{"num_hidden_layers": 13, "hidden_size": 320, "num_attention_heads": 5, "num_key_value_heads": 1, "head_dim": 64, "intermediate_size": 1280, "vocab_size": 3082, "hidden_act": "swiglu", "norm": "rmsnorm", "norm_place": "pre", "norm_eps": 1e-05, "positions": "rope", "rope_theta": 10000.0, "rope_fraction": 1.0, "qk_norm": false, "attn_scale": 0.125, "bias": "none", "tie_word_embeddings": false, "parallel_block": false, "init": "uniform", "init_std_qkv": 0.0227, "init_std_o": 0.00446, "init_std_up": 0.0227, "init_std_down": 0.00223, "optimizer": "muon_variant", "learning_rate": 0.00602, "lr_mult_down": 3.0, "beta1": 0.93, "lr_head": 0.0114, "max_grad_norm": 1.0, "warmup_steps": 200, "schedule": "cos", "final_lr_fraction": 0.0, "batch_tokens": 262144, "max_seq_len": 384, "doc_mask": true, "z_loss": 0.0001, "train_tokens": 1276000000, "max_steps": 4868, "dataset": "wikipedia_en"}
MLP neurons of a small language model. Each row is named by its layer, matrix (gate and up: input weights; down: output weights) and neuron, and shows model dimensions 48-175. Each number is 500 + 40 x the weight over its row's rms, rounded and kept within 0 to 999. Numbers have three digits each. A neuron's up and down rows have the sign that makes its largest values positive.
After each neuron's rows, "fires on" lists the tokens most often at its 100 highest values on Wikipedia text that the model never trained on. A number after a token or word is its count.

L6.gate1184:479490491540511458492529567508500517494553448480461483500455525539498581501490523546517497493456412512470490452514522408500461488470543449483481528494457465444490453495489493589572557480542500530489547514551475475510441458484501543434494523537521552531486438473489507557427485529522407502513420562505510484473509563486469544444545471478470505511526455645510435514469567449496486528523
L6.up1184:466510477445512466479454481547440521537541533448563502524435457540535456569556557583456511432491519506456491517503482443502459526484501503499396455597602419505449486506514509511479525442516525515528516511527509480413535461493508552465484494523503537467478490534483453520502490527467450509491505488521510476452434521480508578430458506467569504508557488554597482539479522528490483506556
L6.down1184:531549440541517510492417497492502479485455504610485526540496604524473520487463468453493499568561494485532540501527517453478476501531466442510444490542495590457563425482502484467484548474438534503529605470434484541620473545520560458545496511491475452462522508550479501504475467455430533501494508464485471546509581515460471508468506476481549562476509444506470521515516554515538544447464
fires on: "t" 24, "x" 16, " |" 8, " ext" 8, "ad" 5

L2.gate291:453495533495503526517496452559541489573436481457447573520517498459517546473467471554509559518510508398483575592494551483463567493504516495470509537540530487472578472447536580595515512503510476494499489472604568506543490514451481520509537451479501539449450485544435486527486530591445522448495549547540523555514563473493510451473466508435478545465574483483524540568502513539535476538426
L2.up291:522516427581522477476470473490450483430504494501515503502536477562453511523434485442523482590441445519476486550452492558411507496532494494488543443484450521481485507504449499538473532447451565486553551484415457468512475470470473568572529534539525451485470498503418518568469472505523466493515508591560505483434537525472551498477528543480448505490481600452489479520518507442482496515554
L2.down291:559534496500506483427471471543492562397501436527498500526476514502526456538432444508536544531465442571554500523521476471442500511574492411484519482503554427540499494492472484500495439521485555455516460547511460523484543560538565463458489500493569527427445478506554535528489491526497494416534504497589480590524529474528513516478517529535519444533515457544467488433437490463477520462533
fires on: "ad" 22, "at" 12, "." 10, " Women" 6, " Democratic" 6, "D" 5

L9.gate564:439600437458469487432484532466464538498426473502508537495465546575438509436491504430560523439509478476484527541543538478472453577484519542448481442554538547496487493521496499483499458453533466552485430476465444470471456514465541444442489505514566558471588507464435456513548466512521502445580492481475587499529525501407455514503547501464527576530430456469546511508521512494534583552450
L9.up564:542565540500502508510461592434519556510562579492558516473502493435528475457536501501495593492471479510453501480521484485513566445432528477508522421562588545521516565527515485495553411562505502563493602502528514491501496536534547462540465483487491467495458467507521512515470531546440458520500530473522513526538479545404482473541491546450541523535538456450509564591491450542532502479504
L9.down564:488537523619426462463406498512500477532499540417477550494465475509507578536515523504466474536457543438499497419534543475482537487425538507470490503513496498459520441514509485464480503585403582480516526464509505469458490502527432564451564460451542446480516507480534451552474481464550500509441484491502462463469471560493467491482515504470514451540582517434514513549551534524494471483583
fires on: " of" 69, "y" 4

L7.gate781:422538424586482501431500458501524493550523396545455520578480523501463458543472490469431504501518483499521564472559507504450583556509540560440526509424477518556567492586534552406446503447534472553521541513543449488494426449581501501509438547497552523498445478515490546549532459484505515477510447519527511568520543516534476520436497466506492551489506567439560519551549427503453566488517
L7.up781:572588478524597461461491434539527531564472458526522540456420506513567500483480485514546501487515501549440488496505498492468559503434466480463515480511607507550545484563490533510485519552457483471446475541529522515455511444562487490442520487504450446479448517486481526539522518464466566543525480434558572615510583464510462510491470489404481558484550596526462488484506477468476444503553
L7.down781:500512445584382523451428515537490574526516429519461498565481500450471516571488495492426497417510563516480391433500505529492574469498492519484525504517492519527507476470472544511442500531464572512527488446542502485504472485512547513554537444510480511434502495541487470505440475514543553505441498520484535584490551427553430507536505441491452451567580555492489437534485510498452553463561
fires on: " a" 29, "y" 10, "se" 6, "ats" 5, "s" 5, "any" 4

L6.gate733:537421478454489527568467519439458474488449480502464532524383455417606440523447478494511494545558525514525517465480523543486429518497524550452560569497469487448519496513490482517526493485401451521458489436457522496534398483536462458594461501467487531515423485533581522505505487466497467437453472523463554477549493513487507536476525551520509480439545523495513564403489509601523498448459
L6.up733:484532544479461507554454524517510492470504513492518549495494460476583431501495535501514514512481537460500494492503483468470522595482523491542536453501464474439479503490556456561497477437441465524510537510486461456524446514488415468600470528463509544548495492537520489471534464462424588433477488541501484466501454494527519499474538451553510481464503512433521478372499517553476547451493
L6.down733:444476568553533560561475457508518496460494506478489485518445501408520501521512456490528485511599549504577535464449517532566518488488447573528552493442523543507590490456530496551461441559500456473530531411474483536565421458434464416535461575502505529528487528596559491514477498447525549486527455501492517455515538489514542506455514491536476512492548511573532522377490460585594524531548
fires on: " be" 43, "ly" 15, " to" 8, " later" 7, " been" 5, " being" 5

L7.gate855:541493425497479501568501508493544508513478463532602457497467497521511503580413525446535483490530468529537503449508475515463429566492520494510555493451467513527433454480498513508453479561556499460465539520473466620479490486422455466475523522470473527554468523499540541508461490432553552531474452482450458472502495497472505523423462488480527499510523463472490498540486533445557468509511
L7.up855:442485527517473561507507498593507563438480455465489517437483500532518440435458558508524526573479475497508467491511537554523461507468534512484558508477492500518470527477500540518492484494521538558472442472486455496507505483549465461529485516464523586471458602516566549554472515507469527518535473518485465505480511523543511487476495517469490460508489494534459536470452469503578496452538
L7.down855:578486543534526518516443456511511454552482467448507412560441484537527532598459507443499495475515478475536514518531518475492473514468553533606560519457554540488537481478520449459530457617547520453523505546476476459510489530424477508523564474572511513510513468547545437459472489406473545513450491448470511507548510450537467487445486510563448468497499518541482517473463466494454577478490
fires on: " for" 34, "p" 14, "sp" 6

L5.gate232:552543447462581548492515557479509492509447539515545504460507461467425489498548500485573469498590568540519522496466540520532473457523468480467466459538464446559493480524442515497454492508488500542544459525443527463569490491501501485457535559458458454564568513580596520470554503442384491476484511496460496501517561560502531507544423448461496543456482459402553539510471523506528526438447
L5.up232:467493526456514572413497509451472553479528419521485431516573535487498506516496459533434470482532533520556461508521485477428452547548470519493543514475505549502494441491432498558498428523470448520509531476443479427471473442449545505533570534520483432528591439473548497479480527460427446510463484469558487449440494426535571563449480508420513433502544508456483471479480505455428486501491
L5.down232:418521514599426478548489441457514511511545522457436471482534567527462526547507506451478455477493450511476523464525502509582476492519518581450494493536512483499448502505498493443504485465568522506505498497620489574457505499589528545455449491449540506481461436529480551501518437468524473507514524474464478506479442543489497472530466462528525550513533525487549452539550519447526454443496
fires on: "ing" 11, "s" 11, " to" 10, "iddle" 9, "ly" 5, "er" 5

L6.gate909:566608529544482515516473497515498480501438438489513501547486544513502437435473550454565457551542515492463536518481438553467513476477501543482492498425547462479604563525547523536445446501500517478542510508525529451461480534527461529519464538516430552436456527525487416539484495499541535490491501625593517499453512518532450493501526541552561481576450466519443425466510485489468534471526
L6.up909:496506453495558482502512484552523434580490487549474470531471543529516503434557470557468514548498445551513535530457436538566459532488448563500545504408506479480582479536552521542496454497526582472528443570428585495517521519522570447560489383536500496523451484513503541406470520530527525502525453493540541541504492559531505535516478433506511503405515524560472479453511469504527532494582
L6.down909:517511425501452546603462542492488411564445485499511534603520491567534535465495495469508471568493462481514442527458505563475503424493488574489456483442568541560565492449423467462471414526525550498406490518462568580504521538522503480438465498558445465491509513503443446524523468545526476525513533483471527485484423515565449436537498512529520467505555473524516501539534507515444512467552
fires on: "," 69, " |" 17, ";" 10

L9.gate123:472538503508485549482490479470464512494547486505499507396579494572509470376528475489518559583594534456468472455528482512493478504471520518482484488537537568470446573507539519479550464503551510524545452524479480516480524569526535517509484497498504507346520419462490487467468534490530501525495539414427521505552549435576486522507509457513501480547545510508518483550481503540483464512432
L9.up123:473467460511520496467524403507567498483502449485507531465557543482471508500491501416485486487492529491483591393599510464423514465465513481502538529426450463537465472498490525468530481470535495480541494550502476491498522539507508510452534454475515546492450541556468449550532495519470422497461538487583488526506479507501495520508514524519489555484500473458497578539481481530505420559548
L9.down123:526512484540531481475487546520476440488516579476447553469497548457515507588540485498440513466471455499496520411516541464489544490494585486527507481534448518535529520546470536470479497476454513563414578543512516458468437453496515504507510550543550472502479542499485501490462425461566490557477492574461491486502533510472509408457545506485614516472502536506469531602471496469476519499476
fires on: " |" 15, "\n" 13, " over" 9, " of" 7, " to" 6, " than" 6

L7.gate948:546475472517526444478539489546477487507514518571475487448492550470483563474503496574492516437571404542496467440507484478549508569545441460508484484486556438503485505475452524495508523495455436482509485509426480521516438563465511532489515506483493533445485460495563587496564538533437496478522570508494483472535480489397506507463454512440536529499483500536525510468559529532470522465476
L7.up948:545567465576491521493520576546564403502466515459530462506520484490497559438536533586464508488478509502498497512451459465484457500484540432463518555517505458419576524503496520522520495474497482450508497487522384607511479486486496489500533473409524582478483512509476513562500498545457490543470537497498535499468494543476550576426493583554608438449491494491499541424533461458469469492466
L7.down948:470528513524429523535499480392443510538494558507436511509456503480446487465516502468508461505456564582495476478509525524523567556530474500465544510578506515569439425494464444460536585451434507485552546445449490474544594503409531489469491563518546527491498477527538491434520498462472486500500509459450437481571517499512499530488525467485519532513502510627573483476558512543546416575543
fires on: " of" 30, " on" 16, " for" 12, " at" 10, " in" 7, " from" 5

L9.gate450:524508442462536492511543464481508468447519502499495535461510433563459475492524433542536521438502468491516520606450476528516575435565511511540518480455571433517569512507519496548503416509459502550480441450385474506482452510508567518497513500489486506506520489518396500522542542438470512556485461549497447526527504481502454564459436527486606458546508518505498470493533479533521539525561
L9.up450:524528451461500496538490537531546443513519509573478547556498489521433384549529482446505537476435426495496459462487534499516526512603519459483464481519513443535514456583579432449544513515484435451478496477459590551468534546557468480464517515491535476502533488459543479515554427545488408451453422544525521546435548534544538399491481480530442455531482499449524513467508516504456487416492
L9.down450:468575546522439473556470531495554499504442540488474495580523485520487502415470508490499489536489531488539497471453497516567561489466460555557528466538464415478499449528491493460460516484523472499486515404531408528504451547512523496523496518515443445471547516481544518552481493501444446463519509531504499490405451533497439421475491494534481487427481449605460492461509533436463504552466
fires on: " |" 24, "otes" 13, " at" 9, " " 7, " October" 6, "." 5

L6.gate159:543524517493477542461458518501461510556498536542597421543561466482547507538498521502484394539543479571476452548557536468459518553494505478445516493586486493500492484490438458472545529479534484537493437412485536482508498527525523504499482545537404458495503459554471551500497487483524458525493479522532528513397486531517520560451547472504414514478566534515553465523453518477559443428500
L6.up159:513468514498483456535497530408434478492567455478512517491498549529561524509544559540440505455546494491512461491618480479469576530543498474478518446448518516496550499550501493555529470463468533510431482474471491528459511421465529441584499559522522455479507435474534528519529489505501515557485501498497491454523470489511580457456532504506390555580486502523472548526554551433571428527467
L6.down159:553553423504340508528446536520518454519557519470559514564514538514489468538492509507483443461568474523482499566525579479538501500498474468480556512496489433501509471526443403524457499465545479507485500464561532523470445545531469465459476488510497437517516464541435538455503452489495512545455448496453509495431495515508464560457566478468516431490508438437471469485577537494427466481530
fires on: " than" 17, " only" 13, "ly" 10, " just" 6, "imately" 5, "s" 5

L6.gate1122:502493526458502523487496474539491473554459433532506532482566524526545502508431477529474491573482517437534450489460596445505498507442480572515569471468507426467503514511547497510552528577467544502506455567556447520491518514514433499572513488504465491449514504493490483451443478504551466515545514484552550455528460532541463587455497530522436497464494545391446530506441484568441507546606
L6.up1122:500508487470516419495460533451521524454550512512536503586530454522516556488460489539516485498496495453498539518480511525520493495492464537548478470500453462486468482470478449460531511463479552510461469459498483539465497552515578534526480496592515482490454510531515508499560514536535459511549490484514542510525493454469535506504445477551550548509477437455507546426601496477488443484529
L6.down1122:501511502499457492537485528488519499562405515494469512607491463496515456494465498512510468570559442457585468567580482499468418424531506533473521463522465482516499515484548419513524444477512480438483452504475566445447501458478499463501466503571459478549520540454546486497475481563573488508530473445537525487538487511495547454563515492481478509518562543460461503450490491504457532531546
fires on: " and" 35, "ra" 13, " |" 12, "|" 4, " &" 4, "ro" 4

L2.gate650:540529462502435531509444530446529495533529498483476532551431596489502453515471534507539519538493448482557474536470514558480455526492460418568471426475616483537480471457470534483543550494499449508488520553538489460448530491480485557490498469480459498473502543570508566482437490524485500471517438523442535529526489589494595500548502535466442473509521496546540549554483533552518550469488
L2.up650:473547497484434455520504463442519511549498434455474483582562534532418453474491539488504473502439483540527463472492538564488486510467443469472430486472577437477493575414543434483521493474481465466489494513564459464419513496454563516492520525453509491518515515514475583482457546457528469460568441495506540505488528560444587508544487487471479508535514512545531500498512514534515484496584
L2.down650:496498555523514541458462511540533493521460527483448501461459472447538523495474611511527532517524482506479533471510555514517434558468423567426470509496531462456456524487566469499525483523442569479456471530438521466476541513450489535466553478551477476485513554460529425473532481474512491570467518488548477512530461502505470555542459434465531464631530515479540500436448526462586493444504
fires on: "202" 25, "et" 18, "ets" 12, "ort" 11, "T" 11, "ect" 5

L5.gate1055:441506531511568546479516540550449499445460504488488505469486518533477505534504549532547509501432549467513434496514508515520545536521535546467562560558474502438532438541532515500450484450448519492508474467522517497480548503500537538544451494474565540505489502540485548511515590498510451500556471478453491496529560488455460530543457542476517495445505470473449564544534473582503448552477
L5.up1055:488479474480473499516518442524527505404551516532526448442568515568419498472497482515556494452454473535481586535504582499431484506512463495532561473471503468576504579463505467500545463462487507446563498520475614560538514466501527578521511513451486556476503434617535442558511577511555542489520499471504529515513488536492526517471502515464493512529502474460452502413509456457538418506540
L5.down1055:520510442534532478505416471564496563543461510503476448563514509565596527521519455502532565489494523429541456546542517516460522501535497513474495523539464529544524401541463493412439458534491575528545508532471550490498491422463513514470475559488530477470532473451588611523538499564540461518485539493517438430472518489578489551509536552533492491521520511497554558526502470516463466476453
fires on: ":" 25, "." 12, "ran" 7, "ur" 5, "at" 5

L7.gate48:399408520496549511521495502513433457530491455549586455437489514520505483440441530515451501514535493478565533503507521438464528484457490460509457462469488500443514477522435498563544472471467511504584499520453445437540484532496496549494466520520527471457470535465481502525512507499510468523527571487510477444489534563512555545481509554519548456498424543372557560530433482574464497524450
L7.up48:490455530483463508510459478446453491446517454381463562528473591469503470488553484537515527474544532499471491474437532555394447548463419396560443489449454485499434534517574518518491520456506546498497510534517525457549451473503533603472488503504513499396437519507502488551510550517493435576564476493482448504522473543481494518491490447539523511528607440562477522494540488531536446521477
L7.down48:549491523521446484525524509502499541531514503441464534478529524437468464507520495462469597441490532482490483466494540493490594534475439505563406504493383531523544579572524469508531483477463558400502529548533512500525436522411543497481494482482465490494408458472519487435519506557492535529450523472432506532503428546495489490479527456536466503496548613544453574544551515555504528501518
fires on: " |" 17, "\n" 11, ":" 9, "-" 6, "\n\n" 5, "qu" 5

L9.gate977:531451559531515443482546420536533516468522551476594491520466487541528507467468556526523587469530511456451491510514617534497518527553445537533484413511526502505452447524473516453498513512510508521473481453467483515467423512533590511472542471479447512527530435436591533464521469501472418511494492463523466536500459477442549466484557586466495497552448501499501503536487434507471450537468
L9.up977:512462489540477504450501484523495523536405416438522532539575574507452524497516611474543522499521481513537563529475452508469491487462464454554496507508495514476453424486547471509458537521478593474530479521513444506512483548482532527464428398424542495529542574489506477429507470533507546518483530496545526501519480452509548527554540554521530494426468473398494381532511515489486485511482
L9.down977:498462410493483584570536535479479472587493526496459495507513489491471518554468468506459455571493481494427421438507456486481506447414545495488524524472495526490526489517473516514451555492530506478460546457573465558478537528467523452480409459516483430522551470476475518531570422451516499549469455487490498415525498495514514457501525500521541573492540584617553502568492519464576459472579
fires on: " from" 43, "rom" 8, " on" 6, "er" 4, " between" 4

L7.gate419:541501553511512517545463468519555491506514456491491390485512530557518568504548507524432498453517521537547492512520545522536521516518462545465464529440447461506472495469461490495497538457544475509492508520477418530558432416478512494449475517516491525435461515439478519522507544587536488411573503521492452490494532480542505442502525548547492394489513558534498514534546516493464514534500
L7.up419:447525459518446395535540497509485449492531548604464491559552471476430557488524548457509511521558499446561487464439543522568491475469497428472506569463453519472492449468485438502468473449536480486553517475536523454475507470492488552418475515521484481495487489470528490454394478509532542503484418562488476469495479533487492465546520515500500484477459409527433549487416478524463488541458
L7.down419:436509532568487491481553472500493503468475507454483472560470525544547523532512462543474550414468483518495510485469515498482454525517529556508516398525543495458537499504531521458519575520429499446441522510571518463530538554435538508478527540498506472461577467559468510448525534469544474580510542524421564500518507551498470551439508472565422561525549490439498483448531501593443505554450
fires on: " |" 41, ";" 5, "ments" 5, "ment" 4

L2.gate406:468466482472451507495475486516477471488513439483440498515576534495574487549515591484438445483517494472472451531483502548484525494478517555508481496531557515464516413497461572476454495486457579553491615526487453499446558495518550412566531479520489544488552506566500441504438438452456502443530543531529476491530441500479455491553533486453465572509554451454502534500463472473520453535515
L2.up406:499473465464486530522492470467547441506429483468525488451528466458432514465518431440487545490439524507500530510479448542499517456557502477510503485487474477484554470469507428594425473599430560533419493440491500455555537513446469476499495522547566511471504453404491523467448506476436518530549506436466555522516438489465499514433514518487517485546517421516516500465535485577468513485455
L2.down406:487534465473574438475487507546473514484537550485519500525546478517538473492454516536521455523509513424487499438527532473482472523497486503507554562522543540455476520522528562418510578559527462452599420490485483520547470491474522499425463513563515521582497529545438501468562552546550476475485528546556437521502562542501526542410572466533490511496467588444452523568501539573502499506468
fires on: "ual" 21, "art" 12, " opp" 12, "o" 12, "le" 8, " later" 7

L6.gate1223:516454464524536504421536478490489523518472535500482534517438562563559526504496536517469534476527454472490477530542471503564611486537499568472556503527540444484489447462484475462464534477507457529421504493483546453459441611503448516474424437476445521545538491560455587456486551510461505521464444513499554500492506455513514516562522523492468468435484487543520500520497492512427564581477
L6.up1223:489496549508515574545536484479539503544482537440565560545515532528551501528447509573478535512504483532555498561582513503469512496398459541455527506481412484479494445558485479521456534561480553446478498484472521503517420537405489574472469494448466480478524463553440585541393559470552497536483435510458495440539470532523492463490458473486513501444481509514502525597553461533497451528456
L6.down1223:511470473423480518497472518489502500556476480510578549561477583533520508466486513531525569474514514464499446547489480559438493462484497477519587454479482482486468462511425544469481494504480567456407522492475480509480479468506550530461540466463468525466541541528481514502470540488528497566496402541571516441483541480497466490553534481502566395478493529596439495474488449485536487540536
fires on: " on" 25, " of" 20, " at" 10, " from" 6, " by" 6, "," 5

L6.gate419:462429510573496593544538483463517521472416525496482544467501523451493465483467522582543589545586513470488536480505515561561480529461472406500464531500499542499541521515471459552493552470475523485444514533424519493455404520469420535500449441440575491527481463478541499481442481462503479454499428468533545450503548535494540497541455562555497510524456525494496488527561477524467479519476
L6.up419:459422463535473493525518473437529514440539505506531542498531481474563504559483502431591546506513543529446569512552552453479504522509433486534555542482443530501546551495529472498454451491538528577509471490450508513458502548527465463522482519447462499469594590441453513436459497545461520486458446550538554449512534479505486563449469484446478524557475488470527539567443536616524526488540
L6.down419:546558502523524497412482484452535581542466510530566472476418540528500525521474464534567455478510518527575486475522479507476440489504495514558474500526488533515517481566480523505554582492503418508505590464519489550473562424471546439480473516434476503567556464543508499579524455488496431426473382549542483515464504461482540452519536478447535515458525550499410500480523492478504465545474
fires on: " of" 15, ":" 12, "d" 10, "|" 8, "|---|---|---|---" 8, " |" 5

L5.gate1205:481555471573540545534523464525449499515470400490566501457496477510476479478444481514542506544493484505471483515476413524532456537474544497523522552549506539547479535519516484542480511413411461520465442493453468507474555417531443561485555554533526536592544506501482526441451545509550528511478462475517484429461550537521428461481523466530589508467533534480549558525565485575461441485524
L5.up1205:514473512437524484420432523460497556500476534540553441476551484592519550454518501476496452505471492484481529522474501542496523591504462482527538510505515522538473533459571508564526468514455592588560520490418595541520474502525513472543532506432434486464588471547512582453537465488569493495421509502494484506513532578482511522491446496523516524508440565503504460512522511611478398472457
L5.down1205:449552525513448497495514463521501566499420464508443444533478483471558518512455512511519512459580514503526516512448551459434577583575472460549528540472483472437446546569511516409505576517541453521448495541499493528475546503463461481476496476527519631486608490477520507521515423481565481450510494513524500503468538463475503499488469450521493395501488490562547495525421410500469436420446
fires on: "d" 17, "|" 12, "s" 11, "ing" 11, "es" 9, "les" 8

L5.gate260:595485554525552463575475559488409517504521461441479434501536472540476573507477503501547468504458479432495466524545486496471456537518525528455468503475484418456504547545441419460442547441432448537424516469443548551537518438469525549531527529434475505554532462475567580441470520498538506562479516468513519465503511523499460442525449531550447475460484523564510495452462543508413491480527
L5.up260:448547400579462446569461471492494530507400500514507452542513432524478585524477479485540472500480482445504492509517555511510502488475489531515569543519428481441485539481466506523560561395460404456488523510510505468523501476476450458554523488559474543540567490493572500515558494492484559484572506496480482448562475511577484512498523456484462475553559538474457510429495472489473525417463
L5.down260:429506540525523495462549507518536551552447497454553517522502537499496552527456434611476555477498428473503493522539444548573477477532501557484469520521496490489513532494524478485547575478561465467592482458506476593512481495429497522504577505475577487479459451450570425463454505428492460485521490463456592449441510531493463489463510470508513549469516556548476524459514492475472548494426
fires on: " |" 27, " /" 25, "." 19, "red" 4, ";" 4, "/" 4

L6.gate775:508427550535449495501458465525520580531554501492480560483473466546567461532506493492445461515457449553519438477479470513546503507510539530484595491495494418562463560464490489489454503514536523528521509487566491563456499498526578495482570560465520479469489504512569474492488513502483586492425531506554485505447511477505455542476516518456461522469490492493496467486569378505564479575435
L6.up775:468493516468563495466540477465590495493547464497484581469536547496474517484572576517452543484496553487546481438573476528493554554477541602489487580503514452481539520504549418486511525509512495480480525529500436511569479552456480486492528494488436433523482504491449471474486522465463474516488544448455498537540580505515435498547461506604502451465511490442533497523430437526491485484488
L6.down775:505495528458484566511454502514592531575544427549467527525437536474483483546512498447453498497461551543566429526528548493420523483500523562530538508494512447514486537512480525457527497572496505502488523474530439497515561468533526469477488526444482451539497493472480457588452519478524531516470509529490516592524585498496476463589444491490488479393499437543450485473532411488532473503486
fires on: "," 75, " –" 5, "2" 4

L4.gate571:504484538508495528504449615447496407437490453456455485464520524479546419464455529450539421454517457411482465489425468493468604524477522499516509496496490490522572475483533441512504508469566475452519477524431495487541472503532499484537489542546557482525444534516497514467534448518472544588465467466448459512528447526533495443501504564499539541483481489487482528447494547437479460532495
L4.up571:568498479518429475414462507509507527509543521487561511483479492447425464456480452571525450510526509476532494471435525560469422559507585478391480486533485513490451561475554485512494506511498579528533487503581538536554490434501513518483520478505489499483503470457524492477489559508528483537558504479460461471509452472543435516527514528533508503481484485544500558601465488528534474455377
L4.down571:546471462499472524580503522437499441466484444464492488521506497469564495561447415436532508550520499496499486496503443499547487498518488489582563460576496533529507394500500431476555566476540579546459463535449489543462476496462497434538449444513490553520504489546543499508447446534469474519458520525481505543483573488459495518462448504502475525459432585403493458440528546477513516505573
fires on: "rib" 12, "ok" 10, "re" 9, "e" 9, "ir" 8, "en" 7

L7.gate380:514475541543502453465512518453527469547528441460477472454552561487464506510431482565484505521494471527474427462508459537552561452532495533570452544460524461531474544450428461572420572561540578495469473533511467517514441504496579503478493414486512530470429521496571516550506574555456359500576546461492507486468510424527555476453452523481526474564464478483470530576534499506500568484425
L7.up380:527492456538537511456569466463464441520441562521455466465461501459496508558562570511483579482487469470525509484458524493522512545510545511505542505576444489564518540544513496465511484506481473469517526491506535508574449468536490458478410482496515471459506480542492543421472421486452489509441543461542459506467472513465497490479577484547472543456500485490449446471469443509441435537444
L7.down380:527493573498485427410520536559473514474452530454429497518506488523555429509464496494540531480427483479538497448483475457522507497519524506487514458429570461524509535587525493467523470405423505590466476489518511453522501498552482502522472536466538472508481487503482435580505594441503530552417501519494528501463548521505490532537541483474470503529506433511527575553445491569535483470475
fires on: " |" 36, " in" 20, " from" 6, ";" 6, " United" 5, " of" 4

L9.gate459:516452543525605517475447495483580529494458487534552519511612555542508474456580476559440480447501521478570564562491537473479482502460526505534531523504500547521444497523507468468494482487470538505471483582570451398521428468524501486442448442475533457508475547470575464551508464500544453496467497556564545491484510485523528393523565507492448516529472568503472531463420514497483467490468
L9.up459:508526564508465553437530495540435554540473481521473455486482517564520506497532540453564504429547527520484468518493507500479414553465539411433535506512470535521572492519544491550560563541455501504477506534519446574570523488484474460500424437495437429465509465521501574456506435530446465513480547511466544574535524534487527537424427434517594499555497486492417501607463480439529469476450
L9.down459:560553565517473475472451545469436471479484465490496443548445476522524417460517499462558541485476507536509465515502445468478455461468540500501440487455505484503498553440525531559521566548440430618465586476492516525548545495502437553498514513502521438456551485520500497427482472472498491443466412539491463480493481555509581460534534474469505501510470521439520437465399470490527526501483
fires on: " to" 28, " will" 15, " would" 8, "ll" 7, " may" 7, " can" 7

L4.gate356:448438459467544541422534526515549430479495455457490510450537507414531501539516436567466451491477565496514506512514506519497469508485551470535468548485440477460537483501575479514493549521520462588450487529473542472427569563501535542551457480469512479472543505485479500523510500515487473535540465535473490436506519511484498517575496477509443547485481455542540475526524531515550526537521
L4.up356:634505480491460457429534477505498460533474514531506543472465522552612476504560480426512527467498489583522525509446535565540527536517519431469539535554484543496488428455528496499555417463501578517524499482452479485536483495517517479486535511483564487532512492492521446486454453458482499482466488537509611511476448482424510523567451474532495488475513544505488542570398489496553457493511
L4.down356:543508514529531441599476521497552461541527510523525533476531482497504607499450506473521459517581582490499480569470424534500476458516559430501518462537491488494472512506495469505545576429498480607481512533561497505576491456533472486512465503535498488589461434503521475531525450491471473515468506522468415487561529535495541544453549516574502430584431559484485462466490537526522517492515
fires on: "es" 26, "ir" 15, "ier" 10, "e" 6

L6.gate297:604481511481556507491467523416531453517489503478496411478533534481513543461506457531461449530483469508555478498503502461480528462486478482504499449515487604513510459540548571456476462542520461473482506529576591484536523512498515495495500502441502427512484448511491536416522524516542554467537487530564568467491467496399476512528532511539460474502503510552507489475491596452498503550525
L6.up297:539519550497445491515498472522540496525491465566541570504470432531523504492518516534466504512563528441491497493443511501449551449536490491469499502518585529519484476499482514485523519560475374482576468482500522511424534483489506448489531484510509505493507557469494530558513481570557428465478457451432441471474423474506442481495493531458498486473488474500496538506515542606508430506499
L6.down297:534473461493515520530502521545488576385507532465528520490509483506427554525476608475507502539525511496458457557536518430430580529509498467521496442495456507440515524450527526499478478530502539443521545524459508506523476467541515478521476535451420501562495509486488465564509599463521429539524536503520510552517415469460522482517523479421535516517568519488448384578459451459525494510548
fires on: " |" 22, "andidate" 13, " coach" 7, "ey" 5, "er" 5

L7.gate1214:539517491482540524586415502428516549508478490539434463536487526509566472540485556492524520467469471561492523432465589512512530461513519411562510539605473501502484395520502537514492517505487433541472524505462485586562466582472474467496481534414492518557507503481526453471539518405531498418514524566528477504515511531472471537514526520474496486481435510471519505444542465464524532438487
L7.up1214:528469542486492498515467565491432536526453438503500465542431493449500446532524536464479550466590557517458552522573537451505464458454512546455530453519511497547489430560480495444568477435517526569549435522479472593534493527484503440466498524493409511496514467498580510548489529533592482431523422469520530465532433482509459613506500509389506530453525498527578467492574582494532505503440
L7.down1214:575485449473488484533485515483503529544462513486576488496471512609521448555585475487500467525513568510504523463494548476467499500553453468529476524492567486552480447489557542507556540446479520492452524475501422522559467494518513393466522506462454449534475498495480445510514515467509474480472495558555498518506464496500500484546509528490491467481573423391460515558514378515499474574446
fires on: "ing" 18, "ed" 9, " help" 9, " make" 7, "t" 6, "ep" 4

L6.gate1061:526457498416526397498466450569518564541506524432529511515528434525497446506541512501519524456440536494480550447538510467410478549468492503519468458487460469445475554499540549472537546528426535584532473437485461457496438510510478551458504532512524516511524543460573592440542534505506507572564483504551454478480465487505493514464566525462456547489503515417551503567458548548540523496503
L6.up1061:443493461431548575512475534497545567526559529494540470534467577525514554502504558459440436436458473517467510484499544486523458466512526490477518552490477501538476522490471521553482499523512507516496464568486475556573503490542490482480459454535446419488517600441514500579464488542569538464452473455513429511513472455435463562479474490474487522514516476510484490497479532450552453540490
L6.down1061:519445503471508387573525462465485466440527536457548478501501465594486448505559505482571508439601525521454537487482512512508516494519396522569485553489495460506478499472451497507538517518478536515524467426448494461521481485521453410537475487467515476512524503483551548485514547471515559508541531532515598553523505520472435538428529453501537517522499467430507430527492480540493533545538
fires on: " show" 15, "ed" 11, " make" 9, " help" 8, " made" 7, "c" 5

L6.gate1210:539459451423581462543485486435507474535510500536452527531496517532529505476531446453504511555475483534548510517516463496436509574444538456485529500561482461514476479451509438493497507486496478554442559479557388540508451481472558550470475496506488417462575432527515532466523575464529571476548465430513503446509410568512493487577481478498512455516600582439510551492494435475488460446489
L6.up1210:569510425521555462523456546545540470523453456502534484502431415479411532496501498463440496450564593519452459439503539496479471422508531478488485541474426498484445500541549520557431552549490511410494497541428432542420491489499531510487456471522548473461433542560522496564529481485499515559572502540548564440539517446489492485580575458525503513469410466545461476469503534507432459467411
L6.down1210:567524435458482473491533537517585510537528472440462473531546451540500441483550484508466538519541520486456530458499517498524591506498472514502496451534485440549517603552465492498511433478506509492415550492429545573492454438492549467494472506523503456510476513501449416509490587493458544555509563494459490492505517493417526496548556479481524526534584513426484475553515507522461476491505
fires on: " |" 61, "\"" 15, " \"" 12